config.toml
d_model = 192
activation = "gelu"
qk_norm = false
init_std_qkv = 0.0362
init_std_o = 0.0
lr_mult_down = 1.5
warmup_steps = 200
MLP neurons of a small language model. Each row is named by its layer, matrix (up: input weights; down: output weights) and neuron, and shows model dimensions 0-191. Each number is 128 + 32 x the weight over its row's rms, rounded and kept within 0 to 255. Numbers have three digits each.
Before each neuron's rows, "fires in" lists the words (lower case) most often at its 100 highest values on Wikipedia text that the model never trained on; "fires on" lists the tokens most often at its 100 highest values on Wikipedia text that the model never trained on. A number after a token or word is its count.

fires in: "at" 61, "in" 7
fires on: " at" 73, " ex" 9, " in" 8, "et" 5
L2.up703:104165077072168169146090178172146197147126145143135168128114177131167137221150141144114101139158173154113109109111092157192158118108063079132102104169128164167145157128117123106197148138137096148151100152121094163102158147163094063077086133114134109175154100118133151097101081126100055147163034171130138144161085108111154156108172160117179129121144110184166128114095134127123140124173138129080168122096139151142183136155088146144085161133097070179142124159106132104059115086101144098083074144108075139119115124131096121117126122106072141160140143188153126112145093081156141177
L2.down703:157120119165123137086195133164145122170117154112111127149133115117118057098109073178118149120117136130088158154070170176090076131146149151085140135174148117129147069107141123108124038081115137097122129117134147096111187125149089103139130102108138201083087165143131149163188132196141126164070106118078114089074074109137160130139156167204085092101168112140134101176137162152110120133122084203130071114170134156160097177143126127177153160130164120138112139116107100215120126146113082154127128136111117153120115137103107144128146124188159112104106143121082076096152153054157147046

fires in: "on" 39, "in" 9, "one" 6
fires on: " on" 52, " in" 9, "ell" 7, "ot" 5, "us" 4, "it" 4
L6.up442:136125110144160127131076159155097140105140138113075156117101120174097150176100116126148107134151128088122116187136085096169073089139163161166159159147122077110172175058137121106129144146106154116125167114194104131131091134055088142171208179102140126129113052162102154122114135175088133126113136059077122097129148097103196146026132138144073114162132103149207138103109089110130158132202114108127101128084158157106173171107117109170080137181161114086158135142102125150125173151138145106106111049109142134150164153179082105113139134098080156156131136151130153160062114139117136135
L6.down442:105146052135143094094130184153166114062129087106152102141187111146133150129084150173069149144128145102161102183097100138155149102104129081129074166155162109102087122121108145157119160102163051168143111118124073160101215176166131165109128124081127178130064149105171138108079092176099162162210126117123074205128140090186135136127137088090159105124090184185115157164143128186107089144145100123150124106123160115107167139127113142157150157108166106195162122136165147130052165146133093139128118107096108090168083128091113090119091116120139098097119091121121105151073103115142150128

fires in: "this" 32, "during" 15, "by" 8, "through" 6, "john" 6, "those" 5
fires on: " th" 40, "h" 31, "ing" 15, "y" 8
L6.up567:117112120137094127122100141140095151111140127095098140136170147175115093151065123131121147200087151120131144142129053180095118124114147088122172107099153126127122127126159119132103151160093163103173121133169146153110154100177167143147163159162154122131097175158164081146138161125081100098099049138167127084137176120068078080118146162142111091235099131156102143127139130128148128135150125106095144174091119113126188154126121060148131038145107129110115179147164105086166148062110121094077110118159214145130084132161150090046151186098142159087099096120113108139089161153173130068
L6.down567:101110129120116132124131187145099142174086121136217106118150173136107136147039131120131178096143151135200109121117068192136087120140164136119119142144133123193097139117154171141077093161113124134202138160133119180095144129130134086134110101132088147140148126171104150093144121075051070079136116116173164102147132109149106131140131160136116093146141103127124165137164117097100151194098156108170089148105109102119200122088086074115113129060129109093202202114143092152167143196068132139097090105139099103166149066119135094152116150115107120092150106141066153151160066135151173122

fires in: "an" 44, "another" 7, "as" 5, "and" 5
fires on: " an" 72, " as" 10, "ut" 5, "n" 5, " and" 5
L3.up562:071117145148118160085114095098126129082145100116118097118095148131095099142141158152072126155151150095108150089152140147193136178117064173082073109110103114089169148170137184114156097143110136196156158185134145176095110135128176104136125188173139199107052070135121132116110087131142201109075221139104114146103181086082111099129126137114149152073125093120086140098172139136126130153144182060139177129143090157112098091155141146113135142101082107157109134161097145112162092074116150147080166101142153171161122157089121159149143103187083099135149074162075114108123093136111149138
L3.down562:105155139093134137132114180157114150114089133136160104078113166083152132105102144117114087134097167167131132111119137174116083121165116151095139117132109113202079150088135165116141125057165167050124163106146133125103125161136089167156166085212170159138115151144099165144103166078135123145108134196197091136171130120111182115127091104143080151126107170118177102085161125142184081016069124126059112117122118117137148180098144132096117141103115148124078144177091114110052082183126175140149163133143082148089152140125158128138101099185154137097077161125099156124086107138095138157

fires in: "and" 85, "but" 12
fires on: " and" 85, "ut" 12
L6.up524:078117114153138136138101101178174123128115122162205086122109106147107196115213146118079157076083088131087165144099098157111162112115095116127156102173186127180115173180188173168101098162095096089137134119113147145158159097047100128105100139163109208080080103123135089116109103146109149072135154125140127138106077104124138134109138149153135081085089139114097125058161136121120168182173175111166178162141107119112112081143131159120129128156085141161161089160164160140092132104073122093092071127133110138149121069116086139094165067145193075140144141162125134168146154114123103141
L6.down524:115110140081116100135154101138112048082149110147098183135193153142148118137133155144081175077150141138100091118106146089085092159106052046136171122155129090126120092116101084094127069103079178114123120181130098148078137176165109162143206153164133118126142137112135136144138161140148177101173106185105077093130138132128162170175171120134098151074123155155132147105196140140168051123091117093099110128145140123179150135147115124079166137077142094167093157139117131114159089114186133146090064131134131142153138160131163109181205128122124191154131126135054119111076080121118133155

fires in: "on" 26, "to" 18, "all" 8, "in" 7, "for" 6, "album" 5
fires on: " on" 30, " to" 21, " al" 21, " in" 9, " for" 8, " A" 5
L2.up172:162160124095102094173103196129138129102192072113115171091112160134048124137104090174129120149080090181141141118133118126195093093126112182134110163088107101105109172071129161093119171140134087141126200139118136137154134129139130094108188178136122131161154072089083155117131175158126102125088151104108167129131167118160133061098154138157159122165104149155104122111122135136120149110127201155156127118161132161108130054142084192148145100127128115110158133068164149104137229144130092094107126174086078142056109072103111110145109167071108109183156127151135076097155076118135146104
L2.down172:138148100148106107093175143181076132116098158129136110166110161139135109087132149176146089129146201116110107116133125162093177174074151100117147094124129158215093088152156196137123102107169186122108132167094050141086072090140108178146101102107173196133111139148087100144131064162115126120147090159119127153157106169140182151114137116122059131107161145114161153158122125110121083099160102128170103147107084081149107154102104149124063140060119133133110145141085171145152101130155182121164175063168127089150082133103103101130156193156113138102069155098128180107099146158110053128

fires in: "and" 85, "an" 5
fires on: " and" 85, " or" 8, " an" 7
L2.up137:106131163126115137084108104109115149123168124151117139083071159138108187148150087046166152214120102164141108120142128195132082124113110183159127146129078143103110151080099132118157106169116169149152089112178178113186178117149185101111199149138128088124067096114141122149122138114089103150097131090097114092105136118131068187163191131156099097129143113087106206101139162109149126170150166151166136141130215159126108106114084127069083127157114163156162122100142145134105157126145124105077106134109180190128101162085050141066125093114172140164147128150120124155105070158118112136
L2.down137:171120106158110176200165118120145147109179147093184067202125142114138136075139150140117135075187190136101106161088128091170103109102093080099124166089102122073100145148099140130125104120106151108140088128166141183112135154085052075138102098175149154106134111124132102208164106126140188135100129198119129147088116118157162156130088162148128138121118109119114094084150085113110166029105141080111118165179094144160114134161100133090141065067098097137135110137068122154124149147128134143101136117072114195147173120147155142159129147137166163082190164123080167124128109154123114164

fires in: "was" 24, "government" 10, "united" 7, "governor" 6, "are" 5
fires on: " was" 24, "ed" 23, "ver" 16, "er" 9, " th" 6, " are" 5
L3.up477:161101100189158110131117110175115170131169040159116148142157090097049155106087148163088125128117075136164130121155139127110096153156122151149145161138164112108073169106146105114141140185146122115192151162173029161096112112111174186100107113102158141176103137135089074131096133114136120159103170140126126128079106119173144093124148182131127160171135114119163150049106073134140080096143092201208139142109105074127122190176144079134163091100130121104059117027113151160119106129166110122143152138110167140178127163132075134148148142104155139138130148116142090110141139135143110148
L3.down477:122142089169166134136102158088122145101145173129165125101088155169123144075152159111156152115071101119138113109166127109096112140097148105093120067074105143109104128157118165121125117179150173052151107159111132105125098145106170094192169117140146091090110104176142114180136127116092114096131162099138095044107183181088169169219056132094144128144110145101097086168156136132108136075115165091138171148134113160114078148120075130162131133078149127120117118162137166110137130127125216050174106136098096173178109094117143124130132129151115097176149164167137150190135178043143131094

fires in: "a" 27, "made" 11, "the" 11, "an" 10, "his" 8, "this" 7
fires on: " a" 34, "e" 12, " an" 12, " the" 11, " his" 8, "is" 7
L3.up205:133123064104197070142143130131113159129157123120163109067142116095117075152079112177086131179121108101112152097113140110096127129065078180168123094052158170076173145193112103162131113107096132158133098196093123143113178111160153145149160104082167145153161164184146184109118109085136124123180147158134094163125128127119126164087132118115092069210156146135071142109155157096180151179147164106089129114150108094142183117070123160098178109121093116110154107129102177154104137114086131161136092117130128173128098065094156067172092125120089133123157162127211163117101113124122126146
L3.down205:150142149155097097131145114131174107128133186112062164116161097122159127116141153084096147114124184187122141156165106123144092083102126110173123138123096129138029082129170145125117124161121115106106111092156167098131092161102143155097153203101124128100144151148130099074205144105066142095123096174204123142093110180126109094152163146193119106145205128120137185161097147074129125095085100082109132113159139137143078151096157106131096171139117094121151078145162048139145141091127151111156144096135116056074162113185085148110132075130167144148130168162121080091168118180165091106

fires in: "in" 49, "also" 18
fires on: "n" 38, " al" 27, "l" 14, " In" 8, "al" 4, "in" 4
L3.up537:149183146126179158189085149140102122136131063091119169126122121150132129123058145112122144176073099099097132144116080138147110121083112210132132133112093054127141192105126142103145064136133082102089071127133086113119094154164159079134142178137185149172139105168121177123138129114148151133078124135138163148135145155085149131068164132110124139102089071156129067034159067121113108140118135188117143122158108139104099107132222123107119132148172144175119176124081131177149116139101145139098130091137105156184124120155158060105141135099147149119131079127162148195111077139130124202
L3.down537:115117128127151101164181206135127165220080137134130110168169113140137134139104167150124091144113107110136135146144113142108153094080167138156079091155158119131154153122098083168164180140084084049102184121126179132141172176125085128171138124139120104146178165142148147087069139131088133111077074101172093171162144163173232110103132148081143071145153131149125127117123131153130100109103122074174081115073129143127126158094050120119102153089156159079117152135092128131101103126067072098178127132129130114140161103214086131117093150099122129126075092104157129141117074130139154108

fires in: "with" 35, "college" 12, "to" 11, "of" 9, "george" 5, "before" 5
fires on: " with" 38, "ge" 24, " to" 11, " of" 9, "ore" 5, "ch" 4
L3.up683:129118181116146098121169116095107120153089163160148162089134136121107093118100114154131126162129141184037130072173082110099124130155140124105141109195119137088165161132127081118129162142068094129175081153157120115123122131137144237111172129162064111140175132168146127126165157111173129099129087162087139113089121185169109145072127166186070107157118164154183129132108120103081113142083188117044074138163123150100136135154164153179149089105157081108120148108082085128112131108151123038116156117110064188133090150146113124129186129136120112129173113155091114109137105118184111127
L3.down683:123100130097113130054107105189153138149108151111140105142105171115142184138154118089146105158125135161143127140103157152163080177140081086151142120112111188147076087150148187109160140155131123116169150127106057140136076219126119166145148188129143142098119153149147129107130117126052110039138099128154134183146157105082153139147050048049146116175140160114157134092177109151094148134170082108132132140149117148144128099179127059136129142135147141107166107142094130162106197135124136113138143134127117065082172131134172086117124171175057173100054130121093123094094106132144131125

fires in: "also" 33, "we" 9, "between" 9, "website" 4, "et" 4
fires on: "e" 42, "s" 34, "o" 13, "et" 7
L3.up285:094081129152139171104128155107092137152189096149154169166149103156122138171098092126154168111154173184116045146101180071083118172143096109165145114130181089104089168152081118151134151063156134141101150146151132169116140156140124136099131083180106102152133077102142124144174192209128141162110104116114092140156144123120108146092152101134067097099140070141074140138171097151155069112098107092108133098143145077158139143207167170132103142095135070116105100124098072069139093106116184144079158153133165149172099138112161160140081134064177105072079120111136144113123139117149168126
L3.down285:150082085132122085161145146155169122142137093130099086189123175061128113124103082145128150070128105118050141158111061130130141134090128157116109127085142106111178064164139134093151104156131105091133136198070081116100152152120085135150057123114136148150158168064137132086156110106145110114127138155074205088121118109141148117122140117105173171083121170146138118134153185112213147099088164137117081185126130085153172064127120126123153122125129124184119125120147139183146157148152119099089081140133126080156160120162179162147166127074201120130144109146127098217102153150098175092

fires in: "in" 18, "not" 10, "to" 9, "received" 8, "get" 5
fires on: " in" 21, "ot" 13, " to" 9, "ed" 8, "et" 6, "b" 5
L6.up632:107156128084138125171129146121144152132110090131170092079131192079157097164114147177087153196177123115124091175110115150095070118141121119113089188115101146133137134124117106151101165131143085180116146163136163161165070151141118152162134172095133162162153088149163131133132177105161174113119102123100164138099163120108148113108151148124091101175060188168139165127207093114211117083146159123161083059204095141093134086122139145110094126130071062153155106094117123113138151140170180121122114090162088118142106084138082111119126135135099137073190115138109069128170131167130114213
L6.down632:124125125121119122083152085148110120100136143091065157163105132154117154076141085089121106145149164121170166120120127142161127150108092123155160089108240115084147143173170173126138144113130151110083108102051135124168134080107148108117149164081144124129125124158133107111133064104112073106159096114181095171037065130168153135076142161127136152122145086094120109122110126124113124187068106172069162152116169120157145112153115114191147180088114184170173131159110091144092147100109158135137153173105162160129162149073096138157141136159179142182129121116101226135084090145079098097

fires in: "two" 18, "four" 14, "first" 9, "tournament" 8, "into" 8, "fourth" 6
fires on: "o" 37, "our" 34, "ir" 10, "y" 6, "and" 5, " |" 4
L2.up203:121059123135127094148122102088080182176110095158138150092142077115170123181067120122085125154141085156109138107126104104129110209127155141162146126117196104090090154128030164108152123202155160101090100148047137115096103071121128126109160116161132149088129117189159140128151159076130121102133098159141143071163121105165087136145121132122122138115149124082115107160155131169158156110091135161127062127144146086135165136116115173093202172163139045144103155087132134097144159088102171147101125117138063129128152148071091125175146105158129144097109172111205102098171157147096117111
L2.down203:091142121143153103094166171147135149138150154101144111190132117124136166077174094188064124201150165119168114150168157144134146122113116170144143060075065102147073211094121090104152156111093116088127092120141127154123158140097134157143096186085049091076074118150116119114150127057155105098166097121096112107083140201138163121117135149101164111117105105093108117097123184176149189105163106144108139126132115169073114107191103092167115144066100132141156143118103059137113168139151139160182132114151127128121125115133167087132121156141139199119101112065142143100123151188130076140

fires in: "the" 45, "chicago" 9, "chinese" 7
fires on: " the" 46, "es" 11, "ag" 9, "e" 5, "ul" 5
L3.up18:126168137121105133122089146149107116134123133169126165063115131107160098154115084167142179108095095115107180083132161147109079104115082205112082147173138153116198132172088166138131113152148105181134067153081143123166145135083183086166148095104156106178149110114140083217082147122152156173104045145121108131175090138070146115142137136139114104150114106109103202131199141152111154125105108145133053127130133061136107029131142114072098152152136132117093090160120173103102143112171122115156118155129111036122128138141140084117118113092102150114082157176173142147149147128141121122
L3.down18:100116072111163129083143054087085147118157111122084186157164113125096172081109170104148181110132112145107147059170138046166182139129118131082040113195130161117131166128146057153116130110134101147121200090145084159146124118148111109117137183133178178050100145182105142060126126134149102138062149126137142131086150134144050182128120127113184141170147112107150097206146111092159140120110043110111147126148136136208140135105160103102137123160146103103112115119121103138124083146119125121135125138151142145081166144125172137098107108109154159080139122172177119137134164126135149154

fires in: "of" 52, "and" 16, "from" 8
fires on: " of" 54, " and" 16, " from" 8, "ian" 7, " for" 7
L6.up413:142161124119082118133112172145133171073118074145155112106067175109118093164166108119100156176089143076161131151126114129137157118134140166129154120146100083113079152151118162116181106157150154149146171132176077119142160113144182156118113133168070137165096101156155079147091103101090149131083152124093096100097166156145121099074127072111126064110143069131143128074162127167140098060127191104128165145106136228117121133157116179103135142107177071119138074138129069071151132141112113090126124079123125159130160142170183157087147215144151126135154121141125109166068086153188085173
L6.down413:065165111102139111106174144142101111137153166076146073095127102084122093085087128094127156181140150138160116144138162136150057137115135117140146111168172114140069122171184128160098137146100136114128102113110135171079136123081152156168183082102193173140115117137076122115151087099092175074121103146126146227144151138128220178133126123188064100153168140103125136061111131133156132096137178133162142117142161070103180111141161154123108094100117101165197111116105139110138150143117140168107123193119155095049062094100118143117055109098150126146118162144101145146113123087154116165

fires in: "was" 21, "been" 14, "be" 8, "used" 8, "are" 7, "granted" 6
fires on: " be" 27, "us" 23, " was" 21, " are" 8, " g" 8, " s" 6
L3.up145:160060182089139189072096113164117172203121077077111158107105135088075140108102133147126126172161109115125087137115129061100153114139216094181163140136096139134097178119136160088153074091116132111156150150112115121148104176109174166188162182135159151133120089135107080086140126112151124084098156107148187092090091102069100113143109188128086146128140101139102144152099064125139112128159105188144133116181110174110100114142070120142123131141104129154142121090097155160054174179185120152114166135147127107140173195098097118140126064114094133144127153139164133078170161111114136130
L3.down145:093199092160108126179090137153107126080152089131167154104184133170147095125145122140095116090139099129106149152104091164200094164179148125157076108120101134112173150086092189117115147128158122162161121095125120098138136136153174130105117119110146207093145099180162096062110136103139149140149132106096087132127098168093126111107129174129160139135069132060063142096199070077144114111103135131121066119107122167121150150125199085113091149098129108117135126135189162186059095111142135186194080118145108125110160146134163169084128108130110078147109159092093155178140085166166082107

fires in: "of" 39, "during" 11, "social" 6, "quantum" 4
fires on: " of" 40, "ing" 11, "al" 7, "ain" 6, "ial" 6
L6.up86:104116147151157077099129154102151118157117104144163132101167112207103114139135077118089117170062090110144156214116102155106128124105164121112120135107118134087105158085170086128169083138183139122145157147151093101190158128150178142096152063153134129208160122194077114132141085097124152080130121096144119143150057187106157142107107164119133091115084149115173111113128115141131099124160116169097157159146112145118086065179142159150109127151226130125141119196096140142181202148158110133167150123119155129085128073105170113119087125112102090153096111143194081077094128130133105184
L6.down86:145106127119138109105206130100085180082069085150106171150102142103077107079098126109117111125121086107100052148130153160099112172145143158132116127111144190123143127153172097164171114068159150194080124160141116162138097108144153097127179156172092108143120114136137129106166103081089136109151121133097096082009138139080137082115160062093153135114128142135146109138132173169181164121126178105167127118126160169134197129163111163123177174098068174159099145121083148137134126158071106131159176164121151092075110135128160100096122139174075164108118128149080174146086103122174149119

fires in: "after" 40, "as" 10, "end" 4
fires on: "f" 50, "s" 11, "ad" 7, " F" 5, "end" 5, "c" 4
L6.up693:123182106136128151088123154105107140161118045118098139139095148143152079180097127121084154135086152140062161111099130108089091099142179131157164144125139199073188109118130164141141111178066162179168145166081127105113175158115175078139110085070096089165150142092163104159158157109161109147098126152124164155134104148092123104130058139117125103155134175124168127136100119171144124106102090129094113188111143168127150146159127152104171094108160145043143147084116059136081127138067143121140136168137084082122138180145135128126077135084118120118193200113126147092193152185145151162
L6.down693:150108165141158122109136100108137167171125068137153162171142087142148165123081096154091171123147089143178143111147094218190149098134189159115121150156128102153118092177104068094177122082160140107115171085076160110144139175155119123080095128134116170093103041106150099082136187170121158107109193096071140097102123132077132088133149107111139145040132089081161182129108176168108120153126111110159109112097111118145073117144098136115046139138142146138137138100204128116138129190153129124129102091145192178082112158130134154162111135117161089133071122086119149131114117154139092103

fires in: "during" 44, "through" 9, "of" 8, "white" 6, "between" 5, "by" 5
fires on: "ing" 44, "h" 14, "gh" 10, " of" 8, "en" 6
L3.up554:122147162133182148044173131113138110112106125143143169141090132135090157094130088103123095094093143122125075172179102147149058098179129123134131116117125068111176194157154130126106135079142131079148130135122157110147079115141117144125113110155106112180128117120109043144108136122115085142104099186126113086087139118113115096159154167171139108218066123132136104159118123118140166158138139117104141205063153167195113159105141163169073097113140052062057131159157111153191168135087117120101159098088129173150081140135067111135149167074084158140125130128126158135124087184148107143
L3.down554:094125092156137109120160200127095165074122108100153128042101086161095120177095167149144174205094078104115141154113098140190145103103130137137107162076119146132159112117156144114075145133149110099203129118179158159117126140144131195108132131056158129119101129122136146163106101092129117102159110144099117198157110150122117121101104147083194118059145132094161135139171110147131149126152109128156093129109170134098164165142140139034155142112103122113157169099112111074103169147106148120117073056206099088114077092149079138140106116169113163143168155134070154191176138128171104111

fires in: "of" 46, "specific" 5
fires on: " of" 46, "if" 15, "ur" 13, "up" 5, "ro" 4, "l" 4
L2.up371:128131198146122144132117152135086148066140097093170143144138144109099116098122118130131088166137065117112195150106084109194218133160127134149117128122137114156133118112177096125176187141084095207115150155125180045071117145184147154156122106139091126105133153111159177134165113061103150145157052109179188095142128119118128136176121206133109106092070163129132105152099089133106060133092100193090166147125127152079095119134150153133135129082143091132117093112106120141090119152164111078103179106131117135091211125117105186125140115094093108115159150144133171098128105157179122133
L2.down371:095210055122161133090123156124114143134153148094100113133121171155156132147161108111168141093119189160159038114170156137120112073050122075187109069139132117154118145100195086180150147144146096139141126120155157125114106133168061123052163137143106122153134110160089083172131155130122141154130149149182156114127147172131137132052132130063126135136135120052186116127127120129148138092166104156182192160178100129124159133072159073140156106133125128103140143116090107116142154172091126118118105083081117165099145063092152082145121129106156178092106111151141135125112093151136058184

fires in: "have" 33, "been" 29, "also" 7, "being" 6, "had" 4, "before" 4
fires on: "e" 33, "en" 29, "ing" 9, "o" 6
L2.up399:125090159126107180096080160139100153133156106076057153036124152139096144059109095123128156167190188143153118116164114087169164186180147143171098108085133133121088092131098111181155129090105141135113151121141054143128130162137126100121104102155198136125104141127138095159153105098142120125102164111142064152093073135110165108115156143143135160178083070128076117170174124148175113155150151106106098109113043125217118173134120184190184126122160113114142129135099105123132110072101124127160151128180111148115151157145092095134127165133156182131067172128094136146099130102155159081
L2.down399:136082175104121140158140092095092140119171162134153168169091132119090123139178148147132165156205175166090107119150144134152050127171115070166102098109129113106064074114128101096111113072151144152143158190140159165086144169169043113084126148126149135151120145153116126151094129141166147084111093082110145128093174108170135068149141106093157141164159159125126078128141085127111114199092153068137073157149117096139121094150125126151122015159137107181098134169149177098110145157136128098087095160136153118156122160177157090119123067156145093096136096189136140148092112076103149142

fires in: "in" 71, "from" 9, "incumbent" 4
fires on: "n" 48, " In" 22, "in" 14, "rom" 6, "nd" 4
L3.up3:122127086115110144099144146111141102116119093227174212081089113154131146122138035126110090130095119150068124078104077096121142110166092167146119187173157113122147136178165072142137143153191051085074156149186128139116139049122144156067142175129158124132142097117106142144149097164181129125100188173135097111127134189138138152078194089121117125116148097155150159142082162074117181118113117113156134128125125133189165132169136147126102129137139110101144121141090112130106112121031157098110130117124117173107060112073109114142102164139100147128180138103133106143142094131119126179
L3.down3:155128127135154063074112172075109219137132115106137086141077115033107088081062151153141178180167111119139090134210143186116129173073129150134097158175146144107120100094113164153152133132099148085119123111122091035138107174147099127133155072113161150111113135148124120111127113129116113088108099110148093161118147117092137170148103144145111094101096179160195109177147061164151164110156099132093130117137118118154124134146136087202142141109160143126099174116192122128150187129143081125155128105097087118126160159218168124072161142131128093148098124109117132131135186104131081131

fires in: "august" 34, "as" 12, "after" 5, "asha" 5, "education" 4
fires on: "u" 32, "s" 21, "g" 11, "uc" 9, "f" 7, "b" 5
L3.up368:104129115118147155148128136109127118145162132118099148107124130106117106170161124107069070118084100162050152114146194139125144092116168145151105133120116139157134129153113124154151108158153117138137136114123176111117102145146097179099091126099173119146155093144162160181128192144081078154069150238150152134093118131118116157148152068152096089136171156113082152051162175099117146110151090100093122165107150132110162154110202136141116135143103140139193155129190068087102189083091093135126094196181092107121180135106152084111111079103142082092067149088166115075098135200132138098
L3.down368:167142113086129126140125161134148093107094130153184118183125096156128101137130126135140153118126085124153105108148115118124129115188190143073077167115130132149096114152164138136077108110110144104146125166177077071142119168158133106123176107156166149118057116111141142120200138166153141105137163056110121136114202137143160096121071150120119105049075120142174072165076110194125152173103138111164106098175112105129108161181131101094114112163134149101134141141080171109154159211157162115070145102107125090100034084119109103156070146108118208153173104111072093165144108158121122138

fires in: "which" 20, "who" 18, "they" 13, "it" 8
fires on: "ich" 20, "o" 18, "y" 13, "t" 7, "er" 5
L6.up146:160076141113162126170145119106153140107140106142172155156074081131163087154123172132137148177177167083081117121048127099069134135150118138109076118140122228137154177155146121151108118167067070160104161132118100102118125079104163119159134094123139157101140117140164158109068149157112141104097160138165135076132106134058094156127143086151132072115136131166112148170152120133090085178152106075164117088078097102115114093112126126118104145138189173159170142112080160088160132152109119117143106162119086152163095174118130121085223129076187145168144196131157146049144102132123115139
L6.down146:185092114157204142108149150118085146148102092136171129088158144134150139123116107143091148076107101081099071152149091120087193124136210074213167145159114059091122163117154152109164158070116176114060129099130134158139126101164069160149128151170106155091124128132186127108112210120123093185096091169105167103160108137087193143075134130105133152104054139145112156130151149103107068175137096169126137109135111153124167121131121124129173091110184130122171108101126173118128151134151116092131103119137193088092120120169099132128130120094095128145153073147061120111164128103153084098

fires in: "and" 76, "wife" 5
fires on: " and" 76, "if" 6, "ew" 4
L3.up343:127128100116140157126177175082119137121116109144157121123186153126136146107160105085099099115115128154100191091129149135177111163150077137130099129118113099165091188094109106164144134119131150169063186105122146176093164157075156141166118126172111085125092098128100075155157137160102149117107100178090169187149160056098124121062129123129134128109165131158102100146148170130196089119142115122117114091178113165138076083072138130120137136101169085133169119068113120070133129098122072134153159112191138179172127024124109174172191079136115080114130150184158113112144166171148101179
L3.down343:076126099132113121111105097106129097146191035140134111076133127084131136105108127132169100130130128182161092110236117122111164116134090129087106155083102093124094131139128065126150128110090177092204120105155095099100105131206165169095148126102150185070155178136148100094119116139089126126169144091096141098099131098167146109156165150154131137090145109201094193114178138216224159147163098085083133173167133095126151200137114109163135123089127138115123123145082177142110111150129144137134132131129148125158115159134114079158097138105131127083165090135099173111140120099147079143

fires in: "of" 64, "s" 28
fires on: " of" 66, "'s" 28
L2.up328:172144160164113083104114110113181127107081140156156130070104127138175117111109118115101174162094123099134176132135049165133142155195175185095122147144132196142175090162146077077158141131082116156168088146136119102097144149100161142138150103179079165146117091220143043184128104120144167095120090127134091105138168137143148078171128139157114094180071122151120128118164098108089110107180118174080108130098150083156115149177169180121105115163159147143098132117101110123064128101167134074130090081103110126111116152107153178124095135083133070133115197113070155128101104154127095132
L2.down328:162134197102107137116172133116127118124118126082085169169140173145094095160088151133178145074114122145121119121114173118121130133085136057149171081120128137163144138151085119131156116117180139091148143084083111167134148158125196184145170101165149107145167163132096133134097113115087103152121135153173099182129162111157090134138097123131100125106115125089115116033113170102150136096137171151116138115126160151091214116131181138095138157049156118074113125147105146140067168188080124090153125106131138089135133070059180149118108145158097112097107139111038114112123148187145038185

fires in: "several" 19, "into" 12, "season" 10, "two" 7, "every" 5
fires on: "o" 22, "al" 20, "as" 16, "h" 11, "y" 8
L2.up113:168122107093114124182100154154100111087120124095111187158141127146100132123086105123095123161127159134104175101133146076078103106148159140167128066109130085176165141098090147155118064143112094081167095170105144167169141096088141123066141085105170089124136117165158159127158133133088095176085101148095074136127168194105164128159117130115139123125139199097135068135150064135149132100166151160086156094114150114105098139150217155148161111196104097154103109124147190113152182093128108113131113140156093178138067165128153078139154134163118161130184075107222097157146116103178120100
L2.down113:115146125188166168071101121143095190166085149140140133134182145118128147116062110122114153140113174110101116129067140104149129113111163106150135147149106132113159157144099168099144167102187042109107081159130081129139142140093085121108058149194097116115185153090141166120094118117095121090140143116066081099124183091167114116142141134155142117166148126163163162144113099124139123087087146039129206120141110142175125134143109152120104162069103138135103182114130082111110102111116165103164226128133171138090129072062142142098127123097138204079193127124135143161136179155131081138

fires in: "in" 50
fires on: " in" 100
L6.up401:136120124095146109087178154149100150101096090112099173112120147125091116115100098167114152177130145154090127217092081142121168170066129097132124108155159089056114113136123149120120151147114117090086116124185117109141110186139119136123133141197176112133191092130138156126086139152104121099114119154113151159129127113170182091097177174151120090126139132183213100143082114078121169166150121175088140042136105169096167192085144120166152136102172081122130116146104127112121137111093072153119049113123113127133196077185169129118093158161158112077164149154140108176105075072123158130
L6.down401:124169132083184118150144211114094139126140136110152138180167176164072107103072108163103131142098111182152104145136168152160140132088215081145068142139100122101130111098078193153144087099161120089090145165156152147180119156092098137120146108131136152041109169111113123164138066141060155140078101160132151126087089174126114060105174132148082077161103122089200113143144173129119173159185099105073133114144107114142183126137110095149119072122154159150134117120121130126097131109102079122147107144105114144118118107171115112094142163118086188173092104141114081171123128157188086125